python train.py --num_key_value_heads=4 --head_dim=32 --norm="rmsnorm" --init_std_down=0.00442 --optimizer="adamw" --lr_mult_up=1.43 --beta2=0.99 --lr_head=0.00814 --max_steps=5806
MLP neurons of a small language model. Each row is named by its layer, matrix (gate and up: input weights; down: output weights) and neuron, and shows model dimensions 0-191. Each number is 128 + 32 x the weight over its row's rms, rounded and kept within 0 to 255. Numbers have three digits each. A neuron's up and down rows have the sign that makes its largest values positive.
A block is one neuron, or neurons of one layer that tend to fire together. After each block is what it responds to, as a language model described it from the Wikipedia text at the highest values.

L4.gate214:146106125173093139124148122147038080147128099097177151144136120156092156145152149130037116113145132099078166094166200191132108166116116068150121155129079116061094165188159160121079141133132134072127134148159090078128113115186109149143124143148133100133117085100070108123190146126105115108152109132112095096110172113189182117145134109129144090149104154100149124095134119127092118157169135117147138126126144144109142130189098129192141092147169140186120087166117099111113102151175137146141157086174145177178102116152113122125139087072163068158131185147162182099067166038107122089
L4.up214:134070119191127141118130090124131124169103137123141101174155116129124106148175130082086134164127090141117139142125127190152110140137187128095126127137059117154119172154155113105147108100179146088138182083171121129070145119175166153121140153093099122066113153080111146157121161145144153097112140122145075098138161143180137128188121104123149127140096175103092123111105126078076114130136099183131107161050058161140092092151125144086162098191142202156145124193135156094083179102127174085146081119077137185104155090138156113153102075070144106176138188120114191154140200100087136129
L4.down214:191132086124123134152120099163061113122090088090126122079185130151135134122110168111166145154182140121110114074128121186138086167132141066114132110134119210114096117177113176094091122102075171105182138068124143093117088136166148125147154114137219124082158133126138091050148154098090075171116150140069111144099156132139100132072185043160177093139100131100085146173142138137135135079153104134099138096163181191145133089166118159092135131074111087121115157140082140165119132123143131134167119076132179166132099099130128142096111127171108186150062145154121120122148123136132070122
L4.gate346:104129104114181128149131141121111157162105082133157142140116092097074159177135159118118104077161146076098117149093089164116088123118207103173218189144083130118151145160131135131071085063124177144146143171117080168117090110134130143132176201172089168114152109134134120154116133148133154117167162069157129136113061129025173158103157095101150129154144179136108144130121158169199155124122140121163172093096144145174106129141055129100158118121077103176163131190075088108165158143124148095106125095143138134126147127119130165143122148083162133139138180154130195140188141089105149143
L4.up346:125113177136088184117110082099151179124112157105197202122150107121150084135061128138109123072159113153152107129185174123121069107161138118166121159121108140132095160121095098087119113126126149143184174106111094131155088116151061085103171131150133150150110094107145186140114109128110136125117187100144093135145148133113097133106144075097121125154151112088149141199111130192129133059129154144143155113132143171192116132192062170101111038131112139138158147129108143080082165150132119106134113155097140161124162102229145041114146141081116126171141140110152138123219087150118102108
L4.down346:080100139127176132071128170067141130115120173122125187075101066129105106149152051106112162134143152149082112123149095105114145146095089124212142132144064097129117102127167126095060172164118112130122079125100108139101115183181115113160098135105145110115114148140135136080176172133114136102083178114192104131081130136057120104150162104147094130119095099090185203150183131108151116136099100143095207073111167137187160107138103174165171143170128114144058098144138085113133159158116091131120156077126080123167131139126131122122160175098113106124066111162159106130080086118129076121
L4.gate399:121131139116106173103132136117162181134150134147151139155104078109060101200092120127124172132140141119126160171128182132142132149133109072115195187160147107156136088145141115167094124189116135139150172115153105106108034185102157166132176164146132137087154119129136176124133104131096164140159165121183092142114114153172151150149091113100157058077124131056111115127182139210103106111153148052131157107087163116198146134154111105063148058147086153124111131230125121125142196142144163129151163135150149155145192117157110124111130103168157148157084146151115135139134130150174119089
L4.up399:132058119121140206060089177117143118068150170104128115108115156133160151118107109181097136117128113090130083146141094142147156119119077132137120035150088099129104140135099088126109123061130195178137138085101144076154098084159141168153159164130102087136172103090084102146064173121121106172118231136128126101140135132104090135123146072147157154136118111181096141132129166122182106135158128095110135118115161171112106126119105156157139143092175177170123175154117135036083110173184149058132103116127107180064094127107179068141135142131127117131118116122094147135163137143120127184
L4.down399:140150114119165102110134164140104127159155106126125123129128165149168092156075152132078118184112144142145105097177101157112142121059100093089138096141079191101180114104090163094182115145104089151133164170181159077164077128122084079097117121096155139116181135093086095101118171153180169146194140084155128077140141091108121161122112138085173158136132145182117125130158157089178065156146178131130176093143120153111132148135131141123128149159119103104126149143114119166144180108047120183089107160131070079089194153090117191125121178104120196130127089157097187142110078184147104110
L4.gate441:106160119126176123141140088183102116168115134120127112203154113143094164149102144109110133125110138176121141117147168140115092112116123111108193130132067091112144144140109209128096139058134122103117181104150112131197111079172159138190141185117110085095153177157143172152055139183135165125118167106104114168189194119146189158124102097145128101142147101108083107130174128148141120157157100129135191140065167079125068102102100112108140141128132113161054114128118153162090125189138145164141150162148124123141156125176068130104141165171223167113070137076146116181106149119137130088
L4.up441:141077107106159092155109136104117132173126104145072100149183079162136184185099146109042129108101139109198118150073188124150159138190171114087144131170102149093172139151129156091129171110123105074095195094117160080149067120110109118130118121084084119150192165133135133096128164131093173142183175081113074161159179121150110166118067119157098127156096130128127150143149119210097072111130150168147171150114128095108161106095137122074103129150165150132092115106093139122148129122150114175157096150099154132134071094197084120093061101131148150114150083098121106169153148144121105165
L4.down441:171096136078088167129103202132134198162127115148127074157123143095091123140127130106055105163108123090162071175117137109135077094090062159134084044141120185140096100130114166115150182131109095117106141125042070094062112151098143087075086069141087132172166145109113121148081146119124112191118110155123096109125119147115147167115144121136087179130112123091072228142176098112107134071119083116118189192134129157135116087066166118103152153107117129119132136057165161107116155116139152133179065138112155128117104155117111111129122125137129098113129137130166129140123162138113161112
Responds to: Mid-word completion pieces

L4.gate167:131143145177099101058134149120075141091145155134093132094126108098128139147107128101158178139104120163069136151183113148102141163116113182150093087132115100087141181084116116130114093108136093124137075118073096116090117130143187132097191046082139101141142155161085134151102115116119096124120161186193144157135095110111161195194169135068126094108116141152178148106147084169133151171154167204153187153132201133134094157177102125124058146104133089097117075077065127098166177130150133132125141126091161115129151122159121129126129124106139146076176065108105073141131109097179120088
L4.up167:142070080125073114141144117154090083190122118126127044136128120108133076134119157124158176083097116191104091212141177193088141135119146148134121123113090148105096129075163123100129106144133176156125104088169107120126117139126119163130131060148146113234169144137147178157118151139121108141082127127134066101120120157143139112117150126126140090081138125094169094052113092139110112144146103191098151098094110084142058176154155106089144146163231106096143117124088147079132127155104143181115131135114185148119092171088135169135157105137155112168050115161149168139109107089131119155
L4.down167:214119126139100170079188125126153185112172153103149139163151135098135070104129160075124134098143166189163072125122150107161166132138113158135123111142172200082111112137097114075162132114138156150163135054148177167151132099084117119154036125097063110138131090083176115132182105085152098147171163107139066079134132178107138105108120151127057149130151110124153129178194110147135135141141117119180096146136099109207100125156114124159106100134109114149115127165126129061149127164176156101123077098088130150189083163127188116062143153142113107127144119128184133164126139140143150160
L4.gate213:144083097096110180100160153125163167124131110087204139118145053089043154077119094138153127141169138160103170166144115148097127117177075124123125105152094107079111140145140099137118138109103101099119169132182165048155169128120137125092081207097138129156120124142194126161120178159200103136094115185132164143144104176120141098102095151181156119093108108101084094120138139171222158132144112088077102119175150080137159106154164133108175099167138107221106110168134094137160150117131114127115145149118125097148125140158162121071181163126176158093137162107166140148107122144139163104
L4.up213:117073132147152155094149126091147049115194098138149151112115080119136120070164115134115113181140151227137090138162113122138152175126166109153186166128117114167195195129123094118117124110118124140114073144094104069125145053117136146092203156096071219136143120146121068111132100075064133103140125109098151150175109082124180109093101134191150127143036109131087115143122150151125146082142165090157081109100147126156159124132122075116134182127133147144115134161131138102144099190113121126085158146116117174192116112125142148142114138136187124048143146092128140128101134160106134116
L4.down213:082148128156075130124170108077143125136128135103144131139121181095090155101125069084105092161167172163127146122126127188159073117113096123092181112123155135103169207156104072053122150128124121122160145060125196082166129114102109127111109186091111119091093137171143198099147105126081132168141120181121142084162167078124162105176103147180131137159145147109102085111172135114060154143142122156132114114169134119142087092157055111118092088089172079159129110076079052126170102176178125087134137072160111106154142135089131124148141122156105134142125147052117112133072131120140109148
L4.gate325:112099125145153061098128099167091103101150133126187187160132130186169111086115092159164155086172092138121169082126107151162127115136151114094177171185123115092158147214141158137138109141127111190151105233160172132087114166172133074099095205068132164146174155117140126116062112128134169121126155167140155177110118102124139091087113106120140127103167119145144151135129150120181061168143133106107143113150146121138112146158088121108146120100175126101132146116111141145110126151181170076156120144206129174132175074100164137123181087084144156158074137144128166183068142126139143161
L4.up325:108103132044149169126128126052097112107110133078129129204159056067143091152114129145095119103123107108112056155104085198111122180119158112155133101118061117096116144064121142098102137121177102170150147100116127164113173154149150128103102163059101112123106178193167132127110123163134178122146180135124162178090135092077168164135162137148111085124152113159125137107168128115153149131112118094115124114105125136064104121099077134157136114095201180139103117139085121096161116114152138112063114113153154181137125143118117121107068089077163200149139119200139105149115068114185102149
L4.down325:173122107122173131150122133086114136133085138127151092135159100065127114109157103120114147147102099165166117173126138140117142085150204059126122123167091161123140100102068130127161088092136121144168086110111054105178097174129159116076185164124078128164205094181144114117137121147091102137124168139146150081087137087089134115140161184155184103199118094130121177130176090126137085104076183134172092074150172206071131091108160110197164138135176096148133182159152193119110131159096125143130137104132158138114165141112127180110080130137167147120108119119191106175138107154158139117
L4.gate442:123120126109119114106133121142077105118123114097124136087107148082106142080118159173194143115155126150121068135110160150056094157107190131133117141138139104064142119124139133123126092065147190162100107128095126129106136136165099130129163171106176121165140081158071124194135103142137088097195193115147181157107090139165156157148130158068144077138173137138163109116154133156150129171164133159140144119112198087104136134133058073146097116099204036141139118170074147119139111123168146043159178132163145152116158189165146164123126099128128177092132101112193132171191103102127150126
L4.up442:133108138062151140116091152100106139124191127149126156123136058176066118179163102141128100150070146125113135094161094081147165165200147079135140157184137150103136126149115172112126111168136104034162134111182114109119096073147126099156100106136113094149147127134148065063110079171130143169102138166164081153128130096104079133155122084136094143078138116131160170110133143113134167109168184123116156094128115082153135145194161117138130153101173164098048138154117112138091165077129095114148115131151157159188141175060178163134194122105144178067103126158112129136100159161104085158
L4.down442:077114097100117160162081126135130152120157093134162172187093151136153108150182125164208157134131127142132135162151094150085155153103101175133099130169099053217058199115108083070099117129091142166144135162141096188184135113126147148131168181117116130158167105124068116133104080120142159096091126120094110083150127148127139145082150164141132174117162077116173128161104089118188205109108119157078079156144170144178105137145140098158087092086153155153093149159098145102138101080163136103166142138121187109145146114096165168155107168123152144143129092125148079083131133087086116079
Responds to: Mid-word fragments and possessive apostrophes

L11.gate122:150150159156210118093069138094085162118144107112176120148085140016115165111119101185154137148115137119081087192167137108124142103151119104135109121171160138091129115116085113104153077095095132179198119104140112107170150118114128109089134125062166139171087185134104095091118173149174165135100166079124137144133127089118178143069122174159138050103127084150168132112156165128176130079141108079131091063132177166085137152100137155140136108091117105135112086193114149099092100149151143066137162179124137163132147151123100067164144123100144125080126181147117134168153146108114114168
L11.up122:139121123110146150113141093111153137164080092143150127147146135111141139062072155173135161131124130190160162127164137085105148140125112125172111137163176122145143079134121118116162160196144147086098144050098096113101130166078152089122141105072209135141073117054117129122096135107106129132169103083120105089155120123131081202078139145101127158164160062115140090110074148184143152139153168116157111080118155195081140169120120169102156143157131105120150164104202140157053149173064141124149159127142088155148153118179114120130180117185138085150112094157159111166053154144136085100
L11.down122:124191106133086099134110100097140150128139109062098125140151087138111114141057147150125136099183155069167115116049165079147118101179143141127175107085170128128128092141123155129154146112070142133125200136130145197147124186066039140157138085151157073159153182118130129070065158110107094124093154151131110102104188107095116200127177085099159092132100131123121103093128107111176190127128085126121069120138211124142213134104072157111107115104181151137146109134138109122173143117147134097134137142144100090126134133183143151117159109148131127155190098096146128123098092159137177128
L11.gate159:125183126098159087100172211099093097144099148122163076137093121064188150117043186162143156130120142083105139192152173114149130109121078117114137130126118110130079136162097089144135142109108085167108190050063124094155077142073161128226129182109134134102103124134087074150145108160169124173116128075149124141128093108143116107145139129088120073170125082046099164148146112115135120136138152158181113128106159120102125102130134153127157076089103086187066158107129106122115124137099157172150152102133149110132128098095141132118140178192162115114097143092109139202108110118110142136
L11.up159:151113099119166092134091109111090017119142174125124140049129203118102106149129135143153189175118133106104096194199136121116120072136129136122157135140135152102190141158181149131138168120100132136163128109098132153187183116174110162099135111138132170126119085116163119139116100075155143105101165165138114155142107148095096153063094065130160103096165101139063095171181135126090085083094129120156132048118121117159153128145158120117094136107175100130106103117149153120126160185152097118119137128054119157194120119080130115084129100125071180100132153039147178162128105149109120148
L11.down159:096105151133108115122122131089099166120178147112133106168091128115134157094109127085108198108056142139137092130157156126176090153170116101192123129067187127196145098118163060160090090112121123135141106153150145089087112145179093162167100152112112081117096138154167153158140149088152142116106089048085161112159128132131135143122142116046155124190145117126100085118118159205170136099082173156130118143154117093180076196093105116141154141087139155076139142165136119137100180102115123145156094102147090135113128190191093190109087130183102176095103073102134130115123091172164137108
L11.gate231:114155128146164076133137125156149126135091133141170097131075104161100113098114085131108130103110126119104159182128149208112078161149153143101164159125172118137121195122126123125093129139101220105155153139067106125159058114105145104066137112139146158147160092142147142082178116125185148079130140119123086163149134118180146127135130147087109113059159143090143151165160122108139196101231120078092171155125126136136112137150083109089197155165129163125094089145108116190152174170202091153113141194124090130148188136118100125094157120133173130112131080113130172152074119067073134123
L11.up231:146151093116104103105126115122177114073126068145201103079158148119096125144094185102117195168131178102134174138079144123146139140117127062104131097103119109115096076154146136087111149104064168125154104076075117180106144161144143185104144043099112139180126113109144157074155153188119137157134142147133152105170160092115128171134169165139119112088102143213160158121129113095164162127131156134124160100138154121109158104090122104166140089134145134091126101145132083120188108186155172195179121191145119080164170096072093136087068138087122151092134165133085134103158177082110135144
L11.down231:250101113222167159091109141124147051105113095166153076099142168124133129116118086121125142173131096130157118098104139135115114166117101051125112078134101147065108150188123136073208150116165195106127106148096094149138135126150152119125168121143111091197158151105096160129114107159144065108116131209104090130114134166120137199112133143168136135087091160129134124109155150136183121120166064120068134134117103098133155134177100166107109166154116160088090109080122124168134093134108159203148164113104125125140094118130165185146102084146101095117103089176104149138133144144139147141
L11.gate259:086121139157136111049103179085112076154103059087149105109100115081124114067104081163135096150187110163108133098067109131138102202159111155153133155113143073197168115162132193132117106085102150151144146144143133147132125080132140049194119147093152137102122134141121109137124090129124176122183104123140138194053156090159141191093149138179157148134126087069131123117110082095123155114157112142182177146146163122118139071129112120107167167091139106141136108181121143123156113180158151075143181181155149131119125131121153142182137080180177115127118119076197143112147122109146091105
L11.up259:152101132163081128125111119114133147095152182117102153181139065109073133070183092210101096139090104098152143106092116163080131144151067138129062152119142119127141185081097108151115121113101090113154118147143108169176127071156174144106147117120128155160164078135123092107155129152154153174135094123093103101071114096130105162103147110168126101059165186117084084156053124073083132095191112175133100170167121120153198052106130112108121123136102074132161109176140135141137086156196096135150136117180121180128098093174112113127061155138144175097148141134151127112131123115095161092
L11.down259:106146132078069103133133126082098171176172115127104135077164120085122092090121134138153149077137098154109134145151128086124142115145085160095127153080095037149155141105153106123042148137107139098154106195176109199127111138092138171136136074141131138145134161135123095176153157128159131175101158105141157128114128170188187125092149143179147152144132123151163121169126104139111147179213103151085153125121163104154053118130124155083098094084056132125147084169131104096121097064110074149177130119132148132171182152107146120167150141171208136131138136153182107131075188121090149109
Responds to: Possessive apostrophe in sports names

L11.gate16:090120126135170134111132169106150116138085164118128108148133133128124178179164179185155143200173077160091153170088144176142158132097096164104096161114162101064149222152171135160097141159103145189124088155112130131103129106111110129156149126177120108125137107125118168116140181159126107153151112116137113133163074063058178094130092117137161160159136132148140077150147153141170075194101189080199196204140186150079165133173091149124147125173064161135130163187150130139137136148110169132114205156157105122116158087146170107139140120143126144120153121104148140093140138137131126090
L11.up16:072163089143091188106188174085156175167152117115141109157100127150087130170127175167123112114104101116157134095136139161146125153090116046176183159148167125098173148171148135124080150109143102138157109114121089121147098147109175064099110174090139075142160118144113139126182114132163105168119112099062092120126140162081129119162154133172113130128171105138159134106122125131081103183130143091219130144112150093156141115134124136127107173183121093132144121158134070157143104133113117141081197082156142128089130083097122089146189150071147108169108155108126079063122147009158131099
L11.down16:210092104192113107151122138114123101059127168137127118175167067092136161119112106150106138114168129148133139116104143150135141108131174102091143119161175187152107110126112103158255142105150123147201090123131096121148107120172111108161169168093142127137173100150087035096116116139125156147098140118175102174136116154127123087073122175171129136101182119083079170106077081145114096151158136147154106158167136132099129117170124048137117179131129113147180191113189140165100186119131121173159117148117108143141129159139133108127119103140172128166114089119151112099174063122128119128
L11.gate93:093089134118118171131127170111125158111140122121075101128077098098137194099167159186170180128076087145116108115080055171096113115119158093109127150108090077113147201133128119140112153179084152144149134147084101116127101162154088073140154123117107144141133133091088158132097162141193115135138149172136163099103100128110108132154105129146154122141096114052149129186089109157155086130142155099238179161154162122126129096135082175100108146131168117137132112123077133153115139114142137137175168136090109090008212101073121087100145129129113106136114154099110164112118076075158094128
L11.up93:099147137138106166111098132172113138152152157159134097175122166119154147144135088103141110137158163065117116180130158148114161180153153122114133073142129137121118142170095079131103164104203149150044155136128078152131106193137145128208128167102148079117122153155137078072123152156172177177142238169180161090103096072091135150168112165125143165148099145160130129101148165153102115170086160204186124127063171099195172130138141118097126150164135156145120136141083118128103112171150153172132097138134076168128136047130159135156113117097125130113083134141101152096144106086173132116
L11.down93:096193115160122119156140119140125129202152129097164139177130182103114128216102119073093134096150191136110140121169123134074116137156127110145151100104168126153056087145154177138134105126137115108141086114136104152151165060090149106075157181127065089099117132104215106147084197106092119173195078125106154124082137085109173083079132150164116104105134109094116090088173138122137085142130092161112100089176155131074140159061136103146136121086174115146135123181094165089134094113170151184146112098160104109105122142147146100127141206109167162113148095138123122155109111167149085132
L11.gate190:123096140156180147115169089134112118177083142166171149155117171115123190202062177173137155108140119131156153132083176182127115094087075066171118156154144130129130171213132127156144149108154133114156124160147152122096116159134138155140155111093155151123099138127143181166132186126141105169077088114087135120140088141078110141123170096112216109159159146144188129204123170208102174192110174142229163159135166110107166128127099128160111188117089109118155131127118158102166177131136143137176140128172139145134162120102158144158090165129104151154156173144157118129143103116123140094
L11.up190:126145177125107142119160150114101146145140123132104135097095142163140162186125127102064133136156093174102170090147146154164143088102122122192087074153128165094165078110149143117114139174099112176134125100118113170062115133109130110205081153192136106161090158182133152110155113096111137113155104096111193112115120156117167152130178138186137140129149083097096119117102073120168126133080157116170167136135154201127200079208156139163167143131124132064143130215118080184118099159097137158126192120128144172098087111084126137104156086165104100180186125132140122085086101143167149154
L11.down190:150086100165134123128157193124155091092138151105091126147137091141138134146124107155080134138153058107127110143123138144171190154162155037150171078134088156117123155109138158159153178162112142148082151092103072144091121166169118139162103112068139162116114094090098051178113142145167138101130133084177106133135115138176184107041118128131104129151132064093078150112129092182141160098165106103096131155097123195106124115190146095126112107138164163155153151138110135139116175165133133199164082080128132166151161134174082156104123151104136176182085126170133155174141136093063111077
L11.gate333:135128117152149102133119134102094126145132123084173113106129069107154116122120139098100131124097136084183186097181148142131169161070196149117135108166130115059147093145144151116092153101169119171129114177103083061169083184158205080095142145151153175113154112084129107150118173124175125132118155147183140183106108106093154086122128088087195149183204153125132100152196143141102067121169130081142151109078146150115115137115133087138152123132079159156131135108092076180112111172155111090059190134134090072085136127113161101086139105114125090153098155130108173122100167113146095075
L11.up333:140054090045172099099155096132157138120154102104154087138205142102132128124126144176077114046096084138142158117112133139099128050103145134121116148171130142068179136163164085091129116156166098141144110075135156136145079127091109083158066214126155049163144070111097128155128165136145126158129102167161168157097144169107117099094096126114126141156133141144145090178107151170131069139124091120089113116113176115085090117120115096197111103134108206115125146156208110183123146118114176140121195146105126144137113094091162116134153142091126119128130124123082157082097140105114079136
L11.down333:255152112199132122145144129126171052141115206150135121132102162087058191124139103125106096115116192116141181112125186111152174133132132104090150125081144214138144103112142155101239116141131094115122079074085110118162150128124101121132075117156127140127129135120123114115143156100086138069103139133148122128110039104132168147106152138117157128129150123134155114119132169136127152097168154152112144156132135168144140130090153138140172082126168105133186094212134135092128092107138134183147133107135163144079158155145126093116125163145090131101166118131132126136115069139092092146
Responds to: Quantifiers before counted nouns

L8.gate321:110053110162159187121135127154107132175142095116146104141102114097100134153173141144152104143125126061059092148123161148126126122088095093143196119150095107036208134151130152146110122098063115140210115172119112099151059143161098152128165198149112133158125085139148186125152153110155123125151139144070136129150098122089140130119150078096188084163151119109105077094159174158157108185105168100173173101081152152090146124130071124099149117114118189141083135160070125097115116114110149151111204157169106158118143161175146103094151117128117165128164154161154112109111156074104103089
L8.up321:149074090149136139149182157118136135158116101065117153125117169105053119167127132094106135110163096140129137085136180155110148086113140062143172100107141143111117164122135132124141166205094134128119105126093138125134079150123152076135139121135090216110146138111132134163169136135152153158153104138091140149190106161091126139157109106085126155133088112049094155121157191132148139116119084071131046121111116160137171125179109140101161119136124149086161141179072107073057154129112105141102090099139060123102132060171222142107079103094113219143094079138105118119139119106144142079
L8.down321:232114125170130151112111110104134123116169145109090149143133168122107133111203132145118113178135105124130131137147083172129141124107094132132144050108098162103187099133097168114172144113065166144132104119136105138179101144130079114185154136096157146157085120091115148113155173056162138131139115140152130095104131104181162135096122105153104081184110173119124114133180139086133070142072141124148103141128091188150131129123108118157148165120089177099148200161161110129079117095136121174075172111145096188130071093156164148104154144123065097192129145141106132043148148151132151021
Responds to: Quantity and number words

L8.gate404:094202108124122135098113072126082082138135143095157090135135079106118122117116119117094159144139115098131144106120130109083126130127089106091180126158109094137162196051119138132097121070089139146132140136097100106159167128150180119131149142169137114112090103088204140142072130166136141111096122136124123166159142119184166190128106091083138159111100176118148123089152129099191152156147137170108131106163120135080071134141069140091131102097185071155138022156091172111132174169121116073142167116184132102217159151082173183090160144113113185150106110107148100119117111071126097089
L8.up404:095179194073063147144140162052101100147141133077157108094132117147094083088171120136161120147193128103164095119107140150108155126100155099080169136099109116141151105138127097147100076150122144083098102161140086177091170169120142085077136142119152121144118098129131151145141141166141126079118175139169163082137158141124166173072108090129147153183124100147143125146135074137087070176156113161102170091196179156135187074141084112087143100128111123187185090110127125064096168150121075089147156125146125109104080117173064143150176152137131108124125112097152068112141081064101143112
L8.down404:110156118097066107147098126153133097168138124145085118150080145067145124108164101106122107077184111180111140135069123069114125117154106173077152079157103102168121087107118074217145162092129099074110136185152170189131121114152154161143175153120148116117088179131091118075141071164123130118125148066125127078113131102114073145130131131159158119074098106128131143151123101094143142119126141194083191116149165172105142066106129146158121109133116105158144046103145147137136157094122028200144167089111122111163087164128111117163121135171119114130141168053107101120128150083084135119
Responds to: Table header tokens